From a checkpoint of a small transformer trained on Wikipedia: 6.86M parameters, rotary positions.
MLP neurons of a small language model. Each row is named by its layer, matrix (up: input weights; down: output weights) and neuron, and shows model dimensions 0-191. Each number is 128 + 32 x the weight over its row's rms, rounded and kept within 0 to 255. Numbers have three digits each.
After each neuron's rows, "fires on" lists the tokens most often at its 100 highest values on Wikipedia text that the model never trained on; "fires before" lists the tokens most often just after its 100 highest values on Wikipedia text that the model never trained on. A number after a token or word is its count.

L4.up184:151091114125146084093115086196120095154074164140164169151163063141130160107127145144112126138135045130214132108129108133118070097118131069150099116115136185162115112127176149136157125195142118119125135156141178122113058115112129123095187106113147157073124196132152053087107107077158100176103112128126143105136099150112101215137144153183103164146145081145162138158162124088023125125180109185088111130078154110181107155137137108084145095150166148106105149091131110176132146081136093135118177079124164172123105103083153138150105156107104160128132117085134154173158105123139133123
L4.down184:144118116162115124108109183177103146136114150114094139144184080111124103153142160112098155098144190117092159118115152090135101189122090117141087135158128092150104096117220087086153184124038116097133150124158124193154097147146154151126156133150160160114085100138136080158091145164166076123111149174090133075104120096102151127163088134139165141094085124122173137079072147112146128165098142093181106096135127128097120137071087165128129059118131131094172170088079077162171145069098169092150138074130146137170088138064160125093163169137090141104106129140178178138187115176183127131
fires on: "-" 46, "/" 30, "A" 7, "−" 6, "–" 4
fires before: "|" 46, " |" 10, "A" 8, "0" 4

L3.up209:084159142143136120163148160108066049147089113155138097174179171090129143106079090144109161129087159095091141141127147120097145088108143138132125065109117173095112076111110125208072134090093115159139131173159146049076077108101155164091168161144089132077104116176092122119108157120166100107143146104142126114145110191107116200120146175083115162150137130080144172086102117135111151173121108145146141156129096172144149124113126137149137111137082136109092157097055134195136070108130107179087138132173154131157200190100110120141152204164144103134127114129096124149168133055129085127
L3.down209:094106080128125089159241129142080139155147119116094118072146147100193102155153132130137136186099143177126148171105109105112170158137095148087127124140143072171121162095135092102079163148137075099111125138150155124093131120145140108133109148130150123135093166105151121148104135160174122143130138126107140072121126099155168156163170102146105122152146103149152102063047125157159209130119095176135119115126118103171072129065104156072113110152100109130082114169169105158092114180150126130150055101179096103122178117144174100077102096170100121150034158115078165163139115129157211142
fires on: "-" 76, "vi" 12, "win" 5
fires before: "|" 76, "ron" 8, " Wag" 5, "ously" 4

L4.up325:132165114077185146167126193151166188158103177095121166164178188054105121145198099065074111097170067089168117118148144076114083046186151150099104135149125158158152159080086102112127124171146104098180129197138143133132096117128138112099109093134069139196117157111129108128105108131133102114108113123210163137112104115134102091071086117121131103149131110135125143147128121146087192118142091097097143112184146167130123123113176097103147127173102125100125175152146193128137108128096138121166093200118120132077123126132122152089111173073134126106162152165116169142105067128114161111
L4.down325:071124116081185095157133132141076160143116094100107083162125121150136103080093110101107105127116146154102120061098152140139150151161129090122124138126144192137104139148102097120066157071112126106147155127128077150203102065104151138138144170168047065193154092180127115142139082079095133123096112117102169163117175223173143110056134156118132145111111143055143112129147099135178166116109124154132103166173126109154132078145177136073083116097175180136162113170149093158155132127132181165142065127104129125109176107132157192079130185118120122101130151142157131147109137126155175091
fires on: "-" 98
fires before: "-" 98

L4.up517:102185095114142124117143143196162162135097131145100148121112125182076146112104125078096095087153129111083163145149102116156080045085127125149112087102156148166157131103105138165112153109175193156170089126124185127176175155130113140096108121122091172140132133085162075130168112169084097078108072118133147067115104137114170126102109110079117133133092103214052152106147126153112133136162065140153159127093109194161129140173142159141094103138078090134151106115123199145122118114092129099124157178127132092134141197085131166139122163155058117177135088099144144137088157213111094137
L4.down517:136168090094130099132119113149150089131124118110108144138139123180207124128115167142123145152144118137162163095127114085136112084168077157105102177127149117133099152152138183081107036073097145190182132174164140153128112131149169117069114144083125153179123155082129152158092103130139074078131060143063102100118158078172070153084145113184168149137160104125147089161151052135082154145163119126114183117136118169180094143069150133100083133175134084142194067141131138132093096130128147146154137154115143064143167159153109119136117134181159115125093090137081150086105106165090163079
fires on: "-" 57, " ex" 8, " 0" 6
fires before: "-" 60

L3.up490:135160127140078136121160158178095144192115108119133134093158135081165118131163161121115115093130166163165135140139171135058175139167196132179123094148153217052136089070112114091193118061117164165084140120108119128121102124127071098118136123174183094146127073112101199187098130120103143095139134116114130121136050139119114090116165125092156145197096100101120140165118156141103123102108150088153162129119203102139138092135117140099120101170134137101156113124094087101102156102134100142115102170125083083178104139098166100095122076172076160211139134099151137134096142057151130128
L3.down490:187116087127133133102127117141141104160107150118131103156089142077090082154059159151116137187072115135065111098164130182139135193162138097096126095172129137102129177145169073106116152156146070097091211087128129101107157137093128144205093115140095151089122118095123135183151130103050122123098096105157119106085169139104124124163131177191115113126121126207125143102153146147153153136092106112094164167099077129114092138086048082117123129127158114198191142160146170128140146108136148065083125139125186143128169114142132163173064155136123170070146125134105140132091128152159148088
fires on: "=" 100
fires before: "=" 100

L4.up378:149163139087194165139159162172122114170130169152116082178112178106106087089063108166149161104135152101085121132111137126068149131133142160135115130082181110113153171167135126166117154115137112181165106193145123072136138167162110123082123143176092091124132104148176096111100081128145154103110139158114130080157115184101135146141137117116094156067145097087129160114197138090135086108165073168111070132161092170131127179068122128050073101094080114134131117115173131131131108092135158137075117214077097161145124168078119143079049152159128081160179129157111107113135158119140133144
L4.down378:171116160131086113094112143199113147120170071145167139114089116109140142068161187124181151082116121094149088072144181114120113137160049164121101150087167120168149121108103133130084165127146164158132118082121128119202190063119143145173106128160097136125109098166131120148118131137150098119162115103168151114085130135160123127156114074155152113072172069106128087106109195197114140120099158104109139112090068119172112119135163185051098089127118136152111165156132114131107066136140125098144185148084081173088124150094168210116144125140077145099177118111150140090095154161097177142
fires on: "-" 98
fires before: "-" 99

L7.up560:185103099149132134119141085131136095161093136156097099165134177093111157110148129110132133136123128120119121139150136048091133164122119109163098080112090109191098168120157130151149170117170153144183123125205094121128164114091172095104140188132134131104119092111122147156153162158107188133099157123088100136105185123109122143140084123126165155166131111112111102137107134184114119122141104191161149119159084125164112186193170095124101074113097051154122104155061226119157111083153145184082028104121127111121107147100155103129108111085150093141078085114043188107084148108159146133
L7.down560:130138162099156106117151174167114164118110136102176126136127131107107116147164212156057063111133097098137139067148186080132100168131159137161173137194147135161093098127118110101135154099103129138068062124128157117160172134149138070120153178103162099123086104159162146126113067164105175189065111133122141100180114154087107127161135075107168105097132163134128085126130128182094091126168102166155151148155147125108117113111120116073171128117096152145192063144074130074139135158154186218108115089127170121087083098142101136136152104109118073131115173152156124050098125136097147107
fires on: "-" 59, "|" 10, " 25" 4
fires before: "-" 68, " April" 8, "gu" 4

L3.up367:185127132088218169100090131121071173148152071087185191133105075143133186139186156140079134130128114145138091116105148117103177178121057157168124170182155126167158062127110178104125129056090139145119155142104119108150140110159080128102181156142115089168132153112151133079067123156160110104145110123064174156164112185134164132102145123161149121140120177075159112155165138119155175113148121166081061120125103109131103144116162148138107144135080115046135197120169127098127052100083117121113152162122083130101121145127126136084127113129124129088124137155116109175143140100093079135
L3.down367:130152106117115111115217132096113165132100092085167116149133100104153064191107094189087150205120168120098128148199114139120099140165133114156091110092176126100101171179096145139107181092144072086128169137082120173096109109097166110132179100103135131062117161163122134112156116148061080112109193124134128116123138159168105109118169165117094118125173130090154129152106191113108042126102110091192162129121144152163147087094143101148130077124126143125135173114143146137135198167166125122156163136092161094119061123139137101083171113145109089048155083150110145105135146099140121180
fires on: "\n" 46, "2" 6, "}" 5, "6" 4, "." 4
fires before: "-" 45, ")" 9, "}" 8, "." 5, "^" 4

L7.up534:131091085214140090121085062190173081184120177089138155123067127153144150190156116085111103174132141094124137167130103123177142122128112159158132139151105119155112198195126109062120116100109155078101140149142182149122130124112093131087172145106091102107082145150128076145144150116157193092120093099087130117103160106149145126128156148101131115166101115104139169126125170144125108137131101084099122172133130055114197160098133187118104083118132124155114111132106139149145080115090084135081115208129118106172121089171108165136052138125080166104169096158062183173127160170124131139
L7.down534:136093146094134128179103087153103119144161134129144159075077131065154162133078093120121127123120188104161040156116123157182092085136119150122070142054135117123096185104106123153142179116101112105039121157125080153177192116195114161134152152095103157155084176129182146119157128142176121176110069120171136084105151114160130028084144157165113142094160141123116124106160123105085064148149111142123155139139139109172086138164128094114083116151072118196127140131136116155143136122189175146103132165147165132079090138157092160136110135093105149076125152115124125128191159096115106145
fires on: "=" 88, " =" 12
fires before: "\n\n" 59, "\n" 37

L4.up344:083126088114147095091145182121114132109111164138090161079111178067166168169102119071164138151141147081112188098124133129114143100088145108130076103124100131140126137132150185114129130111085087158174147096160085134088086113093158129136090064128149192197150129139112160150112202146139090135152144126113102116113114079212200121080063208043186160180141129149112043073135140114135148185134081161109105148153160110170113124095136140129134118122116148125099145127135100070129135141123088142101154170194121157094096079139130168104157107157126117121145185119109104152122116149128119115
L4.down344:161135073115161126092095121144158201096180115100118139095112096096154186137140138093101097137082111184128169230115115156201061158138140111125148088144125148156164144090130092134116160087095162121117100173123175153114120088107168099078181113131097104129130133100079059134176125081106114123140117108120172188118159130070161139081105108118150172071125140128109203128128115147164067090149180154100132163092128062144168071105131110142128111096146119143139090091087169127151098124101152138147128154164130123119147155150109121129081110209119119102076167155142119160145128179123087201
fires on: "–" 79, "-" 6, "d" 4
fires before: "2" 16, "0" 15, "1" 13, "4" 9, "6" 7

L3.up169:153125185077126153111129114156137091124150092128095216153116135114094153176106102121138144140117149073081170085147066060158114187173130121070131102170098117128127099100106190152187138152146121106159117125123098173078143151108145136078147090053184122164159112167113137149094157084134105131183119152107117095087133132130139151192122134083141210109139161100109153148125117105144118088132131131146185176087168169132121114194142135146101082197146159110087120131118081072122126139039096109133125177158101154092139147146076194131124141132126123158168116130169142139109118100139113052
L3.down169:115143078118143172124141095101148095110060160095135070172123203056153077110163151088091108152177132110084122113091080172173093126108222143161132125173093159104151162085155132137116162158113089128159142169158095135132105087081166185146081161115123129183188157116150157127147096140147044146102131103124103165093159116111153111141026134143133149176151073156149144080111125138069102088148125137104080147108078099121131119137059120179173146151132150139179089119139093121137129115139159153149099115129163121123124155117149117092131175192181078147111140143101106132154151124125122099
fires on: "–" 35, " |" 33, "-" 10, " Total" 9, "ep" 5
fires before: "1" 17, " 0" 14, "0" 9, "\n" 8, "2" 7, ":" 6

L7.up192:087124091137161084091146168159101123099110127089169037122131109135148166081139137102133138125126126148045105122114108115150182120119075093137116123130174148085110104131167183128135159091118200107089056160110121139078122138133100144131132194084070091133163165173085197160190111124100132155171117157113150110103142152193134154129142156150137102152139121108144189130139116168140111087140107137100133190158126082175105157157125149113160071133115111165183122146077082146123107099173068160136126109102103188121139103046092081157089119118097105080147138130072208137139150143155107137
L7.down192:138122186090192105119131092162104194118124118152144149090115160100153168200116096135133136076135107175061124082123106128081128094096153121121096095129156083120110103146174197181126150114105126137141101175126138089128114127175121113095159171148127153185094109119132137090128104101151111152195125163125101128161122133107068127115110132099124107123107112104150098153088115174126110143134156156195092175143166125060104121164157179037200145124044076142110220125158108161108111174110121106070117112094150113125145149143131117163206102130070136157100195112097097092112114134147138130
fires on: "=" 98
fires before: "\n" 86, "\n\n" 13

L7.up388:157102186129127112130078117167122031055134123134090093117144175115127101110129145150136116086107146115146103093191124104162165144131096113094129110139149123080104112139180123072168106116117164131076212143157117111129138159143165127134106155084090089139150151161110136111113151157137120176196152132154078110147127157135175159154104083179094136121100186157141050124140180157039122097140098135140150054121099137132170111115090110153162122179083107086182122109172104122119116166158148101087136139167061107160100171106114124163135068133224090119133153124148128132068106155129111106
L7.down388:097150122101180124123170122134104142108093165133088133123145098162143106115157163100186198119111101087073128067149118131107119161092120164094156103120154171120104138129146126162105135080143129188106118120156095137086194141144148159084163090125176092133149148116139154033047145057139194157201127137055128111153148098112157158110141142129147117160157154101137122152164158119116125115106116179157182108151078110158168081120143140142084208132121119110102115168140109088069098095124107129186155185168113142092113081183113150153152088063068120106128134112151129101125147109056151105
fires on: "'" 56, "-" 16, " School" 5
fires before: "s" 65, " of" 9

L3.up558:148191134155122130123137131072140142105172047152133174169086170074087099118101153081116121140125125217101100076101168134115138061083116124084146109109151140171090133142147197153120093133079087123141120174198097091127153097144162122055142124112101131124129134131131161112121142160175150125149165086134127113120166139165117172108116091107088152171087144067158130070146109109139164146191170149074164144135134113106089123164160138130141092152076103112051144100136231185120126133134156117088131109084213109155114123091108122139140115134139171100150122117107108155160064115121155144
L3.down558:125170073134131139149145123081090165208119160114142068189135159155124143090127139159084128129122103178105076138185141169161134127145091117101162135113151082069148077106147125114155073085120094081072148149147074119056129163105196101104152106117155183118123169128109084187056168126070158158131113164140083162080219126083168118116156158128100143113167106130080093125201106139133203107169114147094156140086120115102114131151134143139148140114148118123113159101076096106120174111170122135136144111125143123154167151058114156142121163160054096117113109133099119128167138114140122175
fires on: "-" 100
fires before: "|" 96

L3.up134:129144060120140101111191136076110094140161175086115134088134056062176154135098089120155171132158083122127109151197127104133109105176142138150066131071138186131115079142119136196140140235073115130080080137155150152199093090127157202117086116135139126124158168145119040106087164115172105093117117100135163155155164091160109156108162091141134099153149157095097120154174143107159128182105083095144126141159135129118104133116111153124077131172124094095154133111112130113102094134098169112174174092146170107141140179147098098123121173141111155124105121119121136139156147080184072105
L3.down134:116122160145082127158152176144062140067099091133174182066149157169143112094111142110131132116205095116133083121074156128140066145127169093216071113146164133151133130118165157090140113085076163123070133093105160147148161152127169147156175111131134094183085067132166141099158145133071125124160151158120172107135129114139141171099159121093141154122107125129162129093111125151100104111201164125120157061170105117137093116127178142081160167139138106109125092077178144144136145188125115124115069172110063111182090171079150132170145109137124100150157091068083139119096148115063111104
fires on: " is" 46, " was" 17, " &" 12, " and" 8, " =" 6
fires before: " a" 38, " an" 12, " the" 6, "=" 4

L4.up134:129159112144155097078089155137052140087148122194147128118107077120126128155105159083095124158093063119104055158156139138164143135069065145185098094112150138144147151108143146079166148130152207104144126097111122143135108118149159141091070103090150130148169072208100173143077148101145157155190119152097142151142119123069135137135079121115103096186112105146156140117093108100125152130144120100075155129125122127081146136083176130149105169086123185077157142160085168122146100157153113104101098125130131141164147157191082105122105067192105160110137146130111128186209180118104083097
L4.down134:047131154059167133151116078145105190115112125147153076116107102082165114154177123126124121098135139088130141087086097099156094149128148161158165164130091087080137118094131135127126104128109121158138117176093098149122214073151052068060190121140217143150090110142157091116117117120095057151075170125130134103131123102157117064146117129128140128091109146132176128090131113144077131120124121162143106168160136124113115172173085167155086153122125110101137179160210145098092163147154144103109172108083168156118136188146175171169153114078097143086144116116143163183145138124168108158
fires on: " |" 43, "\n" 13, "|" 12, "ol" 5, " =" 4
fires before: "\n" 26, "|" 13, " 0" 11, "\n\n" 4

L4.up79:109107139103101155126168134155064119167064168131062081150153106090153152109052078132082124078153155165165099159173179135160160087184120126188148067127133114117117123110145122192139150185142145144102148079139104108130103168136185126116171126161108121101177117126084126161087114108134231062110130150118180117149100090138192154126130083106104111133126070129129157109165117135146087161114128160101120135168087152179148213115136093088140109090137107086102128097127111148080130140108075150182139107156186093157107098123129127200147104123092120113122150174138152092090084117123120152
L4.down79:112152100160116088228123160107056102082187096135075110120132115105171147100098091166134176114118171142157135153190162140138151135102109108117200181109196149141143086150084123129106184131102110122132107117111105147107131158123074107158141135136095148139127130131136191111088144157130128131108161071111201122128122099109083134137128113160172133123094095080159114102079171143102211118143178138172126132080141107101131198079203151132097063085105127121097085107121098139153131158078112090134146122175177115098159127165076161133150063123152133081116129135079123169072146122124171144
fires on: " =" 36, " a" 32, " an" 9, " was" 8, " is" 8, ")" 6
fires before: "\n\n" 36, " a" 10, " an" 6, " is" 6, " American" 4

L3.up569:098121130163154151133071099138088137165070071080184111111161041104110155146131103163120125103153144147142125166089087149138126187158124178186132095115135116124109164168092124138123105097086075180166135181166108120145071131114119137128077157172170174164093097105107137151119133123127132171201120106159095187110126110128113185104082128130154125162119108064148173132119063126075129145138149118116121136139164109088199139103148126111052215134124095136133123133151120131149115089132150137107112150167150076111133151096130108149059117144120137149169152130079111217140098141027134117
L3.down569:111099116149116092092172125129125186132073156122135092145082150158165136069121091093114159112092172162096141154137123111052124135130169170159187126112179143137141082118117118134162150094118053139142130141131093091144148132171156191129087190118125115054064092120121118134017177124151108125134114134184131110124121121131201165126117138117099161157150109207107150131159117183106090145083100126127202122147117121148115054127139080119131154119138105091156151144155087120187142079058127159144152100124121172158119141136130110191106114158170087126087102130163065092138137184102124129
fires on: "|" 97
fires before: "-" 86, "\n" 11

L3.up393:105169111157115105148154074143152079128075121159143120255147120133114120102160135102112109121165094146054129129125150146139127128124141080121154114123145175112112137170175170149123079102086135205107090111200173088107162104150116104101156147129110106139088104164092135088071140178139156108148160086120141119150142125158123126130131142130086193153062125099145135151097106127120103073115150196137144142110077133115119146119111121147129106110107147155061096132153171178177101122119128161133093136181150185165122137095095122148102113175143125150162111122096195205091079062118168088
L3.down393:124104129133151100169153085079084120143082176088149139187113104144173151131155192180101115153165084148168118181150093087174093140102147140169119137149081096186132076092135146126126175119146116178161092134175109160136075146153154151115152136058159082063132150129104137108141096148075135135136075131177126034110185133099163129162103149071112130073178092140077126159096102200130166156144145147108135104103098128152127164139112123117098127133136119099136160112105161108219139135109156074144082132139117110104141116122100171110096095140140100110082062141076132185135201139113098137
fires on: "-" 93, "|" 7
fires before: "|" 93, "-" 7

L7.up378:123144066160137195135111131088125093211175145089146094148152118114067165109153076121161116124092188085079078150063126104120128091195100129089153073172076106095154128088110101125120119182136122134133158138189170134155143159103079123125165182128135079091099170143075135215189135098138203094113152099114122155121149130142062118162132142112150116122111115170121119097166107131119095093139135113121134170063083176080145175136124140120107118142168142082079128126156101114110081146153102120114125117127158130127170147157116076171121158153045144152128123167144096190137106131152090110
L7.down378:200152081143128155053097143159169111125146203138125123117120125094107157136106146150131132103122176097115131178122124080128103137170150146133091116189118084098157141101102105098142143134159101123112061148138117122078167110125150101134135141106134172130185113139143118161129159074123154133160055098064088120112151130117131124170098085060120129095121094159120135093130178158139140108144146090100133150170090204146078131181101077162169108123169099166150176178102041087134084157080166079065097154104133167103174106172133136105123205111172089149131089128137158205141144105140106118
fires on: " of" 28, " =" 18, " ph" 17, " ec" 7, " Prop" 5
fires before: " the" 19, "\n\n" 19, "il" 8, "one" 4

L3.up220:129143045177146115124146114169092115126144122154094106108159094120079165134112057103163164093100104151164095164131138119031165119198168104159105154122144138101132117144129072134135098196121129165149056183191129124168088154125131123127138138145078105161161125154157082166124056045134093154092117163129174166123136128151103105146154134087145192112110119199118116070123156134081132104095144132122160128049081096114129116120152087135126134148136163134127157166123115113180113203073123108133153138093122131086131095172097140141084184148129114145169075188146118174141097114140138128
L3.down220:147110107153153154166100143132041134114174143172115106102118136119085151112176094105143114096105114138164130186142138110154077103122185084156123099112176142077120105234059099128086045175121154123137116083143127103116127133104159148111131139186068109128105114125151165180126102085102146132155124152183121105089107135098145147125168157083141181131117083101169115157113093140179159111087135099184144104173057139159135135116133157106110165137141066158137115103177146189124127067093131156146106145159145107100090098084137116142128123193134074161059102195118160087169158132117148153
fires on: "=" 70, " by" 26
fires before: "=" 70, ":" 26

L7.up49:187171134161136135104085126132116151086110142111127093163135120145091152137090118101169136060137131115183137109079124116107110160094132123098148144119170172134148132134126162192090162066095099167071134126150133072158111103137080087088118137105187103146133141137148127172150135180156093133149135138132144103173117145143098181092149150125092188040186125150189213184107116088111144136181099125121121107121117129089196094134081124064131132167121091114171148090173159110136136119107129201094095103050146123182153159063153091111090180135076119076119155095115137158138139102143123092
L7.down49:129161092110130151127159086141118118115134067123137122180178126057179104122137116114165129168106138189071121125105126062169145133123147143177143146155117145126114154136140140155136147157158138129121100117190114181110163169145086130155085098158144128114083109183105126127136143064100109088113194198149083162106126076106137151115129149070103162112090154095150068141127130172126094132149073089131164117092182094144131128121115089099104097089100114092106160117112136122134128186097104125050117120102138135181134228166137139199125093137189133069122076172184033157142142141125127107
fires on: " /" 24, " mi" 11, "=" 10, " ft" 5, "8" 5, "s" 5
fires before: " (" 44, ")" 27, ":" 7, "=" 4

L7.up152:181145177191124111057139085202190138115169128109145125132132178128099112106121076113139190156117108099174180075134102151159130139101130151137130038160142158112097088134158151094132170137160074171149144124128130138120086138097056095079117090093140160170122163084130148152133142103087125123171114093085086097137148134199123108129089165156081144146114139096104111101067115201095139104136104117055116153122141146049065132125059141093116100144169111103150120098070143175153118136141102131130131165130129156157126109143146162152098168183130116121131188114118168106087117182106168112
L7.down152:098134141173117057161081192135129056103160154154164125107132136100124122126161074160155190101126165177098118138105128124138117156107096156133137070159101165087147145100102127136145131153118104119093171123095135162108155121104098136078145128091081106045069103169152126144163102138064101148113096118132216118120166103154173111180121150128084176119150085106117122092164153138190109075123122099222133100162126115146112092199105139155176146123108165069124173141143083074132113156158128126162156156089095120134165081175164084129081135158071111145117105132101111166188130131154092143
fires on: "=" 74, " |" 15, " the" 4
fires before: "\n\n" 33, "=" 27, "\n" 24

L3.up306:140142140175157139085123113150140118147084139104057140208121104073183105154094138103139143165117123116122107100158133142083162128194203103136100175100126205081129078090097117138163145141148110160091057163165142166113146145103101118144111107130173133134166151089076131157127103106087140091090071153098147142125151145155148123120114096057097177096115154102142125135118115161130086122084100143178104134094132175097113098160084143151185183168102132114119062124139215156166115124204125085110102123128126103124108185094130114167114114118153085097113092194116106048088139164138137160
L3.down306:129136071155124114104078155121073071166148134123156143145150155099081101095161126143122180130191117171075044136117110147145121129151165111162119124148133136193071153156138138039120135119157118131101127124161113105099138126089112151095096155119092099187168147140169105188154113163090045134127121053165125110155099072163152156164112124146148149156180114097111117137123124148152178125122140062108152211144139138122128094110104136177069130037133157185121138146144131100108156121150112121117145124121164149125174114140108144178158077190077118101167131037156120118152117077103117094
fires on: "=" 100
fires before: "=" 100

L4.up167:125134099163144111117098179126117060126179157171105136126139149108182170103112077201156122091160114147129144121138115140113152135159159099151132139166152155082129107141149067172127151149122137137132103154141140152136099163104153202150139095114112109148180149144128104148130113069150185109152151147140075156098073150128129144161068120136075162163113124084105123168138151115107096149088143128181113100133119122097093156087053164127141139022163106105101113105138134162149090090122111122136180110062130082124118132160057125198129115147079110084152129149157159064221197128151048141
L4.down167:138126177119121144157092177100165101160138095147144123148154163114136121082182124125155115168170137082106123130130123117105131156152086107149201095158119110151130149156104108099097159143079116134103138149124158157131128152154186102090130098095100038117088144145118112145084043122114127150077121145180116159125113134163189150146142124114199169137129168120088124053152044125076136120115200155144134013171124115115121105116101166134119091141166162120127093082134126079147139154099108143109140104104033089102138138134196163154184087134104111133105126074123208124168123156141141132
fires on: " =" 64, "=" 32
fires before: "=" 83, "\n\n" 14

L7.up72:156080040148110093121130120150090121082119119128134124170170151119137065181135181068159116176105096177154144086138187107152102131160142132114164121123168122106097120069115133126161196182128124094132097131125147123140129202139095108152124137153143120164079159173159202179125185102137142100166125135080103117117117197122163165174115102137139101139077161148131185092132134101159135159124128139113120129152172133145116097083169073106141126133168056157149076100178139065065130115155116089146140123122108148085074107091141186120112122136137175103081083091109069086172095095170141124
L7.down72:138078089158170093134079130167103117125141101172159107144099154105087148120154126096148190157127121129122124118103147008156112142147174133138119154105123138170151121145176124108126073134115157130112089104150091128149126178145112066137111156157129169121173121106101149170133094160148109099159119099095121116128083170102125122130174150181091195118137140086129160111185145134086139115042181108155185094073136088103095185058134108126082099112086170108092133124138120172118159112098174100105171123099129063129067123155143156126163139115212128073153126196131176146102084146164171110
fires on: "\n\n" 87, " p" 4
fires before: "=" 21, "The" 20, "M" 5, "In" 4

L3.up132:184168110161112095082141160117135159141098092158124164126127131101137122143126163096196157111140116143148119151139179151114084133146079099182090062154102159095057162129123113166177139135093145120092131134206146190131134100142115091111086091158128149123134097103064074142099193114073147094111106124172110083154174089125133160181130129103162107114054135180154138138107153121137125137118101176138148112095144141140151086138142153146187122125106061189119067144096150149148143140182100170084072104133101126151134125036088090114057113133116171082192134080106129115113137085159138099
L3.down132:157077144131118025123175112108107154163112070150131071171143148103111116138087114151162125205145090120117177140168116179125106177146078122169102131162220156044121145136119103117067155115108117117096129134124131135108138169071097136113108070113109146108094109062129144140139165085099120127107085129153184121120126092102108150176089141094158130096122150113101140119120128157130135124186110125153168127165136108077143118104089081089118168126136168132154094174098177203111080171138131136112135099149201145066152102131154146185124111175172114137136143102146145090160195107072123183
fires on: "=" 100
fires before: "=" 94

L4.up6:128151076101143184129121135172134136072086144158116132131172166128041204126113183106117122145113148118145092086144127104151100186134090173121091114155115153095103105083137166149124111120136129109123124176140137151151072065077116084080149071116087137120107132113137114080069173111152158081133194153107108164111088061166115158112138133111112168202189118112123134165185145142140123164160140102140111086187138131196169120148128147150118127163122134128178134161128117169062091132158100154164153141109175138119116094105078108189146073110104141115169117179050089127169100126105161087
L4.down6:112102139135135135159082144115105128107174110079148123086108123061147151208092156179159156094119129127127148114136147184161141065160159129142127139049154089108178077066115135097183099103162118188142143082210136077173134138098167145142102213151108137083114128149107101104181129109144141115109141083116114043123122161143109109153126120054163118106114142098146107137090083174122159110167131115123062046144190133085127124154130138101115091088168093098110172119122100105192136105173142117110145141116122115132158145118169150158179112137141119132129116079155086205128152120159165145
fires on: ")" 39, "." 8, "–" 7, "/" 6, "inn" 6, "]" 5
fires before: " |" 39, ")" 12, "}" 7, "ati" 6, "," 4, "^" 4

L7.up139:178092117148069097123102117152197149114133156131070171130153150089145134109132144106179129193123182098117126135165149132159146106159143086129140116092162128133133086095143076146148123125159098053120086167094124088134191125152074125128183137199159126118119089132124131098167087088164085169217135108168104117098093141131125185108142164150149166153176127105145129135136141106122100173111173118117191152075113076123127028088077139138139072135158132114112155115087079135149087079183093088135165149103132144167092069134102104122117109092165183120183121126133114092109160143157084104
L7.down139:169076172146133179094068148184090110155135136097134144140178115126118125139085138086164109163080115146174093063163104160130138169113107119125169143065170137115118120110149126112144113129174108141121141148102082100154149137130080133068137159193100076134131092096139157100144117117152057173185101158142095162152119088145077156159143110094113048109212115093168125080139095092133104184159111147083171085145122104160092136144181107149082133132136136106103157110064099177106156109117096172093140133131109132189096168194151145171154174109127152179176113123140093119147159085093075115
fires on: " New" 51, "'" 25, "-" 17, "New" 5
fires before: " York" 26, "s" 25, " Jersey" 4